From a checkpoint of a small transformer trained on Wikipedia.
Training: a variant of Adam for these matrices, 271M tokens, 8900 steps.
MLP neurons of a small language model. Each row is named by its layer, matrix (down: output weights) and neuron, and shows model dimensions 256-383. Each number is 200 + 30 x the weight over its row's rms, rounded and kept within 0 to 999.
A block is one neuron, or neurons of one layer that tend to fire together. After each block is what it responds to, as a language model described it from the Wikipedia text at the highest values.

L10.down560,190,226,219,175,220,220,213,188,235,208,240,201,208,219,204,209,230,215,203,211,191,220,219,269,152,167,203,171,199,208,165,275,208,240,247,176,214,241,228,203,184,204,196,243,155,203,206,184,162,248,132,196,197,122,192,202,152,222,162,182,215,223,194,226,187,199,234,159,175,258,206,265,200,205,195,219,136,208,186,198,181,226,152,209,183,190,172,151,204,204,214,181,185,174,163,209,133,211,193,190,248,224,167,194,205,168,169,211,228,181,196,190,196,167,219,225,228,202,136,192,177,233,250,211,207,243,203,182
L10.down2254,150,161,245,171,200,219,225,232,175,174,164,194,177,209,209,210,209,160,185,170,181,178,216,217,255,194,188,156,192,252,235,156,203,140,218,243,211,194,195,193,169,187,261,237,215,222,192,228,211,220,213,175,218,225,261,180,175,169,167,245,235,177,194,166,114,206,262,173,175,203,191,226,214,197,121,173,234,215,177,176,197,273,203,168,233,189,235,169,251,156,203,197,280,196,229,173,206,182,212,182,172,184,158,229,220,181,192,187,193,184,202,200,201,197,188,223,178,252,198,164,204,207,204,265,175,184,162,188
Mid-word pieces, infobox dashes

L8.down873,222,207,209,213,204,207,225,275,213,244,218,144,208,182,237,219,242,201,227,194,258,216,188,137,243,166,191,189,214,219,198,133,172,177,279,209,258,199,254,153,213,162,197,167,181,233,206,218,197,250,200,254,158,213,206,220,160,216,270,186,211,187,147,241,248,140,163,242,192,202,161,207,231,219,238,186,184,218,186,191,186,203,165,170,166,235,188,198,211,192,212,183,193,194,194,243,224,167,231,209,204,193,184,198,175,188,184,227,243,201,183,173,175,222,221,245,207,192,241,211,216,162,220,200,198,284,212,213
L8.down1123,213,184,131,187,192,221,232,235,195,199,216,204,153,214,156,220,228,238,190,212,159,189,244,207,185,230,214,208,222,219,200,196,178,168,194,201,214,283,143,202,189,179,183,211,181,250,189,187,214,193,239,244,182,206,201,201,161,193,209,203,159,216,163,210,204,163,209,226,156,178,263,177,202,162,190,201,186,154,183,183,232,159,205,250,243,204,140,206,194,202,231,171,149,229,142,162,189,271,209,222,239,243,225,194,206,168,208,141,232,207,192,220,261,98,210,168,243,187,185,172,235,171,201,184,228,213,159,192
L8.down1719,184,204,171,227,207,196,211,250,208,167,199,248,223,233,258,202,199,173,214,224,151,212,228,221,232,180,236,145,154,185,164,244,195,201,182,186,180,225,184,232,253,238,224,195,204,189,272,170,221,207,213,210,171,221,229,187,237,188,176,183,199,206,222,220,176,273,185,155,219,239,193,209,214,217,216,234,198,182,158,212,223,229,254,219,235,198,154,198,215,204,154,247,205,155,223,230,181,186,194,186,215,221,245,147,221,217,171,177,187,201,182,207,217,225,251,147,146,198,215,199,141,234,261,201,181,207,157,186
L8.down1869,174,214,219,207,199,212,155,189,225,195,140,224,217,166,234,181,191,206,226,188,196,184,167,159,182,172,172,196,137,182,172,131,201,224,187,235,240,224,244,194,200,168,172,189,229,181,153,200,199,200,181,246,145,206,184,247,188,222,194,220,212,145,194,195,269,192,239,204,182,222,198,205,214,225,153,255,225,156,223,195,218,197,166,158,221,176,184,198,245,244,155,163,206,191,205,177,167,191,265,198,158,184,199,196,249,184,230,195,180,211,197,176,168,157,169,149,147,182,215,197,183,208,178,190,193,204,183,203
L8.down2075,168,217,224,220,101,262,220,227,167,229,185,224,196,216,238,230,168,171,206,231,212,242,217,227,180,210,227,191,215,203,198,200,195,201,147,201,189,155,169,101,219,224,212,225,204,204,224,189,190,138,211,190,215,192,178,162,194,196,244,169,227,240,274,202,168,221,204,205,184,216,238,214,124,158,256,153,169,240,225,204,219,198,167,222,243,157,201,225,162,175,189,182,189,206,171,229,184,169,176,179,233,240,194,183,250,193,243,196,189,181,226,193,162,213,240,200,223,216,215,215,204,181,184,197,201,211,219,219
L8.down2087,163,231,196,168,192,197,180,201,204,230,193,161,214,219,204,218,115,171,169,210,118,189,253,215,185,214,210,133,176,229,174,207,183,213,126,217,198,159,224,154,178,160,186,152,178,224,212,240,192,227,215,215,173,240,195,205,183,184,205,219,227,219,173,199,145,191,194,213,222,233,187,176,194,258,257,227,216,195,146,126,151,231,221,178,218,186,166,195,228,168,186,196,177,190,278,191,156,198,199,211,160,224,206,205,177,206,225,165,263,149,180,123,179,197,190,257,215,233,249,217,194,155,228,188,188,218,200,252
L8.down2178,201,178,202,243,249,182,169,198,214,175,210,191,201,212,253,209,200,257,206,198,211,194,172,186,223,236,235,181,188,194,232,226,232,185,192,164,200,176,209,201,195,193,194,240,226,244,205,211,242,184,236,220,171,218,183,171,226,182,161,184,199,142,175,256,203,234,165,223,246,212,100,193,222,257,207,231,234,159,251,199,179,154,208,150,271,165,236,178,216,200,200,228,198,190,211,212,152,189,169,169,241,204,223,156,210,216,188,158,221,201,251,210,196,266,162,222,246,233,242,228,220,190,242,198,180,197,174,230
L8.down2257,170,184,208,203,220,169,186,190,157,185,219,167,177,169,233,158,184,197,157,188,134,183,216,169,267,182,190,191,221,162,226,158,229,183,193,239,227,142,213,190,191,243,196,195,225,186,211,225,205,207,175,144,183,227,185,174,214,137,231,220,202,185,151,251,193,178,209,239,199,147,207,199,187,172,195,207,217,254,187,199,221,172,234,215,215,215,207,236,165,206,194,210,193,258,214,231,206,164,203,197,183,219,224,138,207,281,198,171,216,209,227,213,197,246,172,147,190,226,184,191,251,206,194,144,187,253,167,176
Second piece of capitalized words

L4.down6,203,205,231,185,195,223,185,145,195,131,194,196,124,210,208,188,181,199,224,195,210,210,193,175,227,237,236,175,234,155,214,228,203,198,207,212,183,244,193,196,177,187,191,228,186,178,150,219,217,135,193,242,187,152,164,174,210,153,215,201,201,209,167,222,230,164,152,213,226,183,132,198,227,241,161,248,183,225,178,147,167,171,217,208,221,180,237,204,201,192,234,243,203,188,231,174,228,172,187,159,222,189,246,141,207,280,238,217,247,205,207,162,153,112,203,181,213,248,243,242,210,201,228,210,182,234,179,227
L4.down182,190,227,240,195,191,188,238,176,148,184,179,254,199,204,170,266,188,168,174,234,231,177,237,127,238,189,184,211,195,190,191,248,195,203,169,203,214,222,204,223,170,176,207,207,171,192,149,145,182,152,242,170,198,229,186,203,232,194,241,202,196,182,278,157,226,153,200,193,175,183,204,167,223,221,218,213,246,232,194,146,200,148,220,145,206,210,193,155,193,232,210,189,198,236,220,220,168,212,280,215,191,222,213,127,210,236,246,225,190,187,196,167,167,245,176,195,209,220,159,274,219,200,227,185,245,198,178,186
L4.down1015,204,190,175,216,165,250,214,196,192,222,221,151,187,149,203,171,246,195,142,198,193,167,205,125,215,220,259,257,259,192,200,195,209,218,166,200,205,203,260,214,210,180,197,168,196,209,213,223,230,193,197,230,159,208,232,235,210,207,153,220,193,227,231,215,189,204,189,223,216,212,212,240,245,198,198,185,241,199,210,183,188,178,214,185,148,201,218,230,230,164,157,157,192,214,217,223,209,191,224,166,186,191,204,207,155,216,207,230,226,179,180,199,150,130,209,211,259,204,224,188,158,169,186,166,178,212,194,179
L4.down1164,202,183,201,165,236,254,210,219,153,225,186,212,193,216,139,199,311,223,193,193,206,197,197,189,210,194,258,168,169,239,164,183,213,180,244,198,208,228,236,187,159,221,187,211,211,233,187,157,248,263,212,207,187,201,232,178,220,224,232,240,213,227,220,207,204,204,161,145,168,149,237,215,243,184,187,167,220,191,246,170,185,211,206,177,170,209,168,195,189,163,193,179,154,237,166,239,203,217,269,190,180,193,205,217,210,169,226,245,159,185,155,230,225,162,230,188,206,126,203,211,239,183,153,167,231,140,231,192
Mid-word letter "d"

L8.down43,216,196,201,217,210,207,175,253,206,242,208,166,172,235,144,215,203,173,173,185,250,170,187,228,218,199,154,165,173,183,159,260,185,195,198,194,154,213,141,231,245,216,234,151,224,208,152,142,228,204,224,225,178,159,219,212,217,204,169,238,222,165,169,185,212,219,191,206,175,232,168,184,195,211,159,201,197,205,221,184,146,221,227,178,185,219,197,158,224,215,182,240,205,219,215,153,195,165,157,217,208,226,209,239,208,195,181,229,189,200,224,171,219,250,176,221,239,225,215,196,231,280,228,182,181,205,162,179
L8.down148,212,208,196,178,203,196,161,214,208,275,189,218,183,243,187,231,192,234,232,182,187,211,195,196,218,193,245,170,209,102,211,192,148,267,227,167,183,189,198,153,204,203,196,149,193,159,225,195,186,167,178,212,186,166,205,188,176,235,223,167,160,239,244,198,195,212,224,203,211,207,229,202,176,192,201,168,233,184,220,137,181,220,239,207,235,186,156,172,264,213,195,245,175,202,227,208,234,211,189,237,192,221,197,196,210,168,243,215,238,157,175,207,208,189,150,151,204,166,154,228,238,213,181,195,212,177,194,189
L8.down714,174,205,199,185,198,213,217,220,182,224,210,195,195,179,195,192,183,176,179,238,192,146,178,209,232,154,175,205,228,204,217,165,183,238,189,193,178,183,208,205,164,192,255,250,254,191,151,181,222,233,207,155,183,185,262,71,206,182,249,249,241,278,236,215,206,223,185,178,171,208,156,252,205,203,161,189,205,357,172,217,206,151,138,212,252,160,223,206,206,162,173,232,197,213,211,175,198,210,187,156,214,223,201,223,198,236,144,226,227,181,230,227,183,242,180,252,240,236,164,180,189,195,224,178,209,151,198,195
L8.down850,170,212,224,202,198,242,186,249,197,245,206,164,202,195,149,195,207,233,240,236,131,203,206,210,243,188,231,161,190,217,172,197,227,187,162,177,240,170,190,206,207,248,230,234,192,207,166,176,203,182,167,251,216,225,221,131,227,182,234,181,188,174,208,192,211,191,171,189,180,219,198,199,270,174,242,162,207,247,214,216,157,278,193,209,160,182,240,165,184,231,209,161,166,168,214,196,208,188,206,260,207,168,247,162,171,233,191,200,190,206,184,208,249,170,153,170,161,231,227,209,247,167,225,213,194,179,195,244
L8.down1529,154,187,172,202,179,191,168,228,208,189,238,184,192,207,172,124,171,154,189,259,208,173,186,215,155,267,256,196,254,209,235,217,198,246,179,220,180,163,167,237,186,221,206,192,243,250,213,176,236,192,195,194,193,197,224,184,235,209,251,244,205,211,240,182,224,219,188,182,198,274,190,196,194,210,184,256,242,222,200,232,204,209,198,192,226,140,221,184,214,225,206,238,205,210,187,232,183,241,161,202,240,186,155,191,160,267,169,169,154,227,144,249,210,184,155,217,165,243,216,211,176,173,215,191,188,161,230,163
L8.down1602,192,188,188,166,241,141,191,167,175,243,195,168,154,165,258,286,194,236,221,209,224,171,226,234,136,190,168,232,162,231,173,207,244,189,156,175,177,210,193,194,192,202,232,201,218,228,213,231,151,153,188,195,212,197,175,207,212,224,171,217,227,183,253,234,180,154,169,181,221,186,214,203,166,191,189,191,245,187,202,168,214,236,189,189,160,228,164,172,198,173,177,218,185,142,170,212,237,191,201,179,231,228,198,230,242,183,211,195,151,163,233,144,209,221,155,207,185,235,206,177,227,224,178,216,190,171,206,188
L8.down1780,121,169,123,198,254,143,133,205,152,226,197,188,196,216,192,215,235,239,144,182,216,185,239,182,211,177,206,211,250,197,161,194,240,172,184,190,149,184,174,167,219,155,211,194,179,171,220,134,224,188,206,206,235,186,225,235,165,198,175,252,166,201,151,206,158,249,209,263,210,223,202,165,197,219,175,168,227,206,183,203,171,209,209,212,182,184,228,213,189,222,198,200,216,207,196,192,189,221,202,207,234,216,121,161,211,216,205,195,172,169,207,186,205,250,209,239,221,199,224,212,240,249,204,185,203,191,264,252
L8.down1952,234,215,185,143,195,251,184,242,260,202,255,219,199,165,202,170,185,181,239,170,172,242,206,197,152,227,218,205,233,247,139,142,222,248,172,217,164,177,179,231,189,183,259,193,177,239,142,210,183,137,213,199,192,210,217,197,169,219,157,190,243,220,237,206,207,191,212,180,212,177,201,211,178,186,183,195,192,208,154,163,225,168,234,219,147,201,194,207,132,247,235,222,266,214,166,173,189,168,170,235,224,183,202,211,266,234,205,218,196,212,208,152,212,151,206,202,185,227,215,190,196,205,253,199,190,218,251,224
Indefinite article after "as"

L10.down1123,117,173,216,211,115,204,194,166,171,184,180,217,201,232,187,195,185,180,244,207,157,250,202,157,184,161,160,171,209,238,181,186,164,169,186,225,210,150,191,162,215,203,205,165,178,220,194,231,192,194,201,222,187,190,190,179,191,229,202,221,190,133,219,222,213,207,197,202,223,262,171,169,184,208,169,262,221,199,124,197,184,164,142,200,205,240,175,219,205,184,222,129,195,223,205,211,166,240,160,208,166,173,211,137,120,180,176,244,178,170,200,195,173,167,200,207,226,291,167,219,227,200,215,170,195,224,170,197
L10.down2112,189,169,177,134,219,179,265,235,172,162,162,203,212,226,194,156,193,199,257,212,186,246,185,205,222,204,161,202,189,194,223,196,170,189,208,167,164,181,229,224,218,165,201,196,214,137,234,231,207,186,197,226,234,189,193,239,226,199,197,206,142,183,205,189,190,210,206,213,199,223,194,238,191,215,231,217,191,131,180,239,179,177,182,156,212,207,193,179,204,197,217,180,208,177,231,193,174,201,156,189,167,141,192,217,178,249,194,219,201,178,213,196,175,196,153,214,247,194,240,182,176,171,180,192,209,218,205,119
Split word consonant fragments

L8.down61,192,199,178,239,191,171,289,200,188,232,218,206,149,216,201,186,198,207,222,172,203,177,176,187,197,223,246,222,165,223,195,220,187,190,199,198,181,206,189,212,241,177,181,197,140,173,210,221,146,214,203,206,255,237,226,216,226,159,195,262,158,193,165,181,180,242,204,188,234,236,150,207,174,235,208,193,243,151,176,212,199,196,157,251,139,206,203,190,211,216,250,178,211,245,213,246,186,178,205,223,220,171,153,214,166,186,192,245,201,244,200,169,206,183,222,151,213,118,157,206,171,220,160,176,145,180,176,254
L8.down155,177,253,137,186,231,201,182,174,227,217,192,191,196,288,221,208,267,244,175,219,147,182,191,191,191,178,153,209,277,170,175,168,279,175,239,218,157,161,183,229,196,143,220,251,175,200,219,168,209,179,173,186,169,205,287,219,209,195,195,178,205,178,184,207,192,173,224,184,233,168,154,241,199,261,190,156,174,177,145,186,206,233,204,168,216,205,221,183,186,145,244,217,177,213,104,195,190,218,154,176,254,154,152,180,203,196,248,185,177,178,229,215,198,138,255,232,233,208,168,206,258,164,271,190,204,169,204,212
L8.down407,162,203,201,208,233,183,179,171,211,227,158,270,186,255,200,171,173,225,251,206,152,195,227,146,159,201,152,190,213,160,222,137,156,207,191,204,172,193,209,168,231,188,237,227,235,160,227,169,153,239,220,198,205,126,115,215,183,206,218,147,254,196,188,204,186,162,154,209,220,258,161,237,221,156,166,224,219,188,171,176,142,188,206,191,219,257,204,209,186,189,161,186,147,231,213,295,148,210,216,230,161,212,218,171,259,195,238,183,237,158,249,169,164,214,188,253,191,230,220,183,202,157,220,212,190,190,197,185
L8.down708,223,177,171,215,146,207,153,281,192,166,190,234,157,223,196,162,178,196,226,214,216,157,216,218,202,228,160,227,289,170,243,159,153,200,227,156,216,185,228,183,246,217,185,206,209,179,233,110,182,241,205,204,225,231,245,200,207,153,247,210,215,199,196,187,181,187,208,173,193,189,196,215,207,211,209,180,186,191,157,158,132,236,276,155,211,225,161,195,207,149,201,166,199,212,195,195,211,256,193,197,215,189,167,211,154,150,195,213,222,214,237,222,215,203,175,168,201,125,171,167,212,170,169,186,248,171,163,190
L8.down876,232,210,165,179,212,191,199,191,194,149,173,199,173,181,193,206,219,275,239,174,129,186,242,205,220,212,205,176,157,222,206,220,182,150,256,217,224,200,226,225,246,214,236,193,229,212,159,161,222,240,155,186,191,160,176,126,178,207,168,159,224,190,146,163,181,230,248,154,182,192,151,237,194,246,221,250,200,275,190,219,190,185,213,158,185,206,138,226,245,254,192,156,180,191,270,230,191,200,229,235,231,254,209,182,178,179,218,207,213,174,239,192,183,173,158,187,236,249,246,161,225,115,181,234,186,195,191,213
L8.down1452,244,245,158,231,274,200,155,147,167,226,197,195,132,187,192,125,205,233,170,193,169,158,208,195,202,198,219,246,190,226,227,147,261,135,185,234,213,206,231,190,192,265,194,200,216,211,147,212,234,185,179,196,287,148,205,207,182,225,202,148,179,207,188,235,245,176,187,200,203,146,258,187,179,234,182,207,193,166,195,232,235,175,211,240,127,200,206,183,179,217,208,227,164,299,169,232,159,206,200,183,161,200,130,166,203,219,255,173,190,212,211,136,232,144,216,241,186,248,165,177,209,216,259,185,247,176,221,198
L8.down1555,243,195,152,228,209,189,215,175,194,206,234,228,254,171,226,167,145,252,207,187,157,198,214,195,200,234,226,231,204,234,190,177,173,238,218,219,175,225,168,188,212,248,202,224,177,184,191,177,198,172,154,236,170,143,209,178,163,209,199,208,218,186,243,182,247,196,172,242,168,174,159,212,208,227,223,211,185,229,253,218,196,184,257,176,227,280,180,187,201,175,221,220,219,204,165,194,174,200,135,163,197,187,250,169,217,214,211,246,226,187,146,142,182,229,227,188,230,188,233,186,227,225,229,206,237,174,205,212
L8.down1680,190,165,232,215,208,209,146,192,175,204,222,188,148,228,102,176,178,250,204,173,153,182,186,169,174,239,223,194,153,237,204,210,212,213,198,174,225,167,207,191,197,186,219,259,217,199,226,176,204,186,164,227,188,204,250,187,234,222,232,212,214,142,200,210,147,146,187,179,204,207,196,202,255,140,235,200,250,209,152,165,197,171,214,197,200,222,183,194,235,200,170,166,202,192,206,244,173,254,220,234,205,212,161,183,163,157,220,212,198,218,184,241,223,147,176,166,253,168,184,148,240,187,168,185,212,224,117,215
Second word-piece fragment

L4.down31,245,190,189,218,173,210,239,215,231,190,233,255,206,169,231,196,177,185,216,202,185,274,163,269,210,239,187,165,218,167,241,252,231,133,220,240,152,201,159,151,251,236,186,233,155,184,238,234,218,153,164,167,235,233,186,262,179,170,237,180,188,217,189,192,189,182,185,252,182,184,160,186,213,192,212,211,174,225,175,196,231,126,160,203,224,150,184,214,221,170,162,240,227,198,198,220,172,204,206,259,201,187,177,155,219,199,224,184,219,164,197,209,159,192,215,157,252,241,258,184,242,196,244,228,161,185,167,182
L4.down387,177,111,195,126,178,236,212,180,239,240,222,171,205,216,172,251,188,255,259,205,192,197,213,238,262,173,155,162,191,206,218,147,209,206,198,144,204,221,207,231,235,227,190,217,193,208,186,174,215,169,176,219,245,196,242,255,215,209,185,172,184,145,199,255,141,213,185,227,163,191,263,207,252,231,200,208,164,212,184,190,228,239,240,240,233,210,250,138,203,180,242,167,190,234,169,195,208,212,192,139,175,216,203,221,218,139,236,224,225,198,204,268,180,181,194,172,232,204,241,190,245,168,210,196,182,176,252,242
L4.down1684,147,216,227,211,201,160,173,198,189,186,223,200,223,208,205,212,158,185,184,170,230,195,181,237,257,217,241,238,164,252,160,262,175,208,224,182,181,186,137,211,229,199,203,244,167,208,223,209,216,230,189,192,226,160,262,272,217,196,223,172,190,218,215,222,202,174,215,141,176,210,195,165,211,204,144,197,201,222,186,215,232,204,111,214,188,222,209,197,197,200,268,228,189,245,169,200,166,183,199,222,233,180,129,185,190,209,271,151,230,233,186,197,182,280,194,200,135,216,217,150,227,183,204,172,210,195,140,216
L4.down1874,199,146,240,183,197,236,206,156,248,245,185,205,131,246,163,159,206,161,215,208,198,217,214,192,205,195,225,185,222,174,253,205,221,173,188,180,197,179,186,153,239,241,284,216,227,201,177,203,201,236,218,148,194,214,179,143,174,166,231,274,158,218,228,190,174,221,179,264,185,204,217,142,220,230,200,192,173,189,252,145,202,184,225,196,163,176,195,206,229,162,177,224,195,135,220,242,234,221,122,180,219,203,202,232,235,191,181,211,205,211,242,225,155,176,181,181,257,263,230,185,178,249,164,192,159,212,223,215
Mid-word "ri" fragment

L4.down957,197,242,161,203,218,162,214,250,181,182,215,189,170,226,222,153,205,197,219,244,190,180,172,190,187,221,253,174,199,165,150,189,184,202,198,193,202,194,205,198,171,177,259,199,196,177,194,237,179,238,196,145,214,169,187,195,232,169,204,186,218,202,184,124,182,225,212,182,197,170,159,206,190,153,214,199,210,172,164,176,158,183,229,205,169,182,199,160,237,197,197,179,206,161,255,173,189,190,169,169,223,165,207,198,180,204,142,211,234,185,181,204,216,204,210,166,202,177,161,218,178,199,238,198,232,225,137,220
L4.down1345,180,162,227,172,168,194,236,132,196,274,153,232,237,204,227,168,177,204,207,160,215,191,186,191,185,254,174,217,254,196,206,193,227,179,277,221,217,158,228,179,197,215,210,217,214,222,232,195,218,235,249,245,204,230,196,212,149,233,227,157,207,189,149,203,210,175,190,203,200,210,214,235,177,198,284,175,210,174,184,276,212,209,216,164,169,194,155,195,136,190,221,159,212,212,231,245,178,199,258,177,266,149,169,198,211,169,169,171,150,175,158,155,223,166,235,202,163,192,136,221,187,212,239,245,181,201,216,219
L4.down1522,179,192,198,191,129,206,165,159,246,169,240,185,185,143,203,146,200,195,174,189,171,198,199,203,183,188,238,269,172,225,202,212,187,204,235,197,274,245,194,204,217,177,208,196,240,224,221,187,202,115,168,254,180,209,258,198,199,209,166,193,199,160,175,286,187,178,171,241,223,216,227,268,201,216,155,215,199,221,214,263,186,193,218,231,164,180,240,200,234,164,218,189,215,257,173,195,204,199,197,230,161,195,231,237,168,221,195,201,202,200,210,224,161,190,183,178,228,194,212,168,190,150,198,211,163,285,165,179
L4.down1585,178,206,238,159,166,184,170,197,228,177,171,205,213,188,209,154,192,169,199,185,179,266,215,199,185,236,240,187,177,223,154,171,200,193,189,165,217,203,207,167,226,190,232,210,179,177,240,177,177,199,150,190,207,178,270,161,163,239,169,214,207,213,263,232,242,193,211,138,248,150,278,198,166,237,172,197,168,219,235,209,198,195,209,166,191,202,164,229,204,176,189,197,190,221,227,211,230,232,234,192,203,187,222,220,164,169,134,204,210,169,212,221,217,262,207,207,211,218,173,197,190,184,200,185,212,209,165,215
Letter z inside names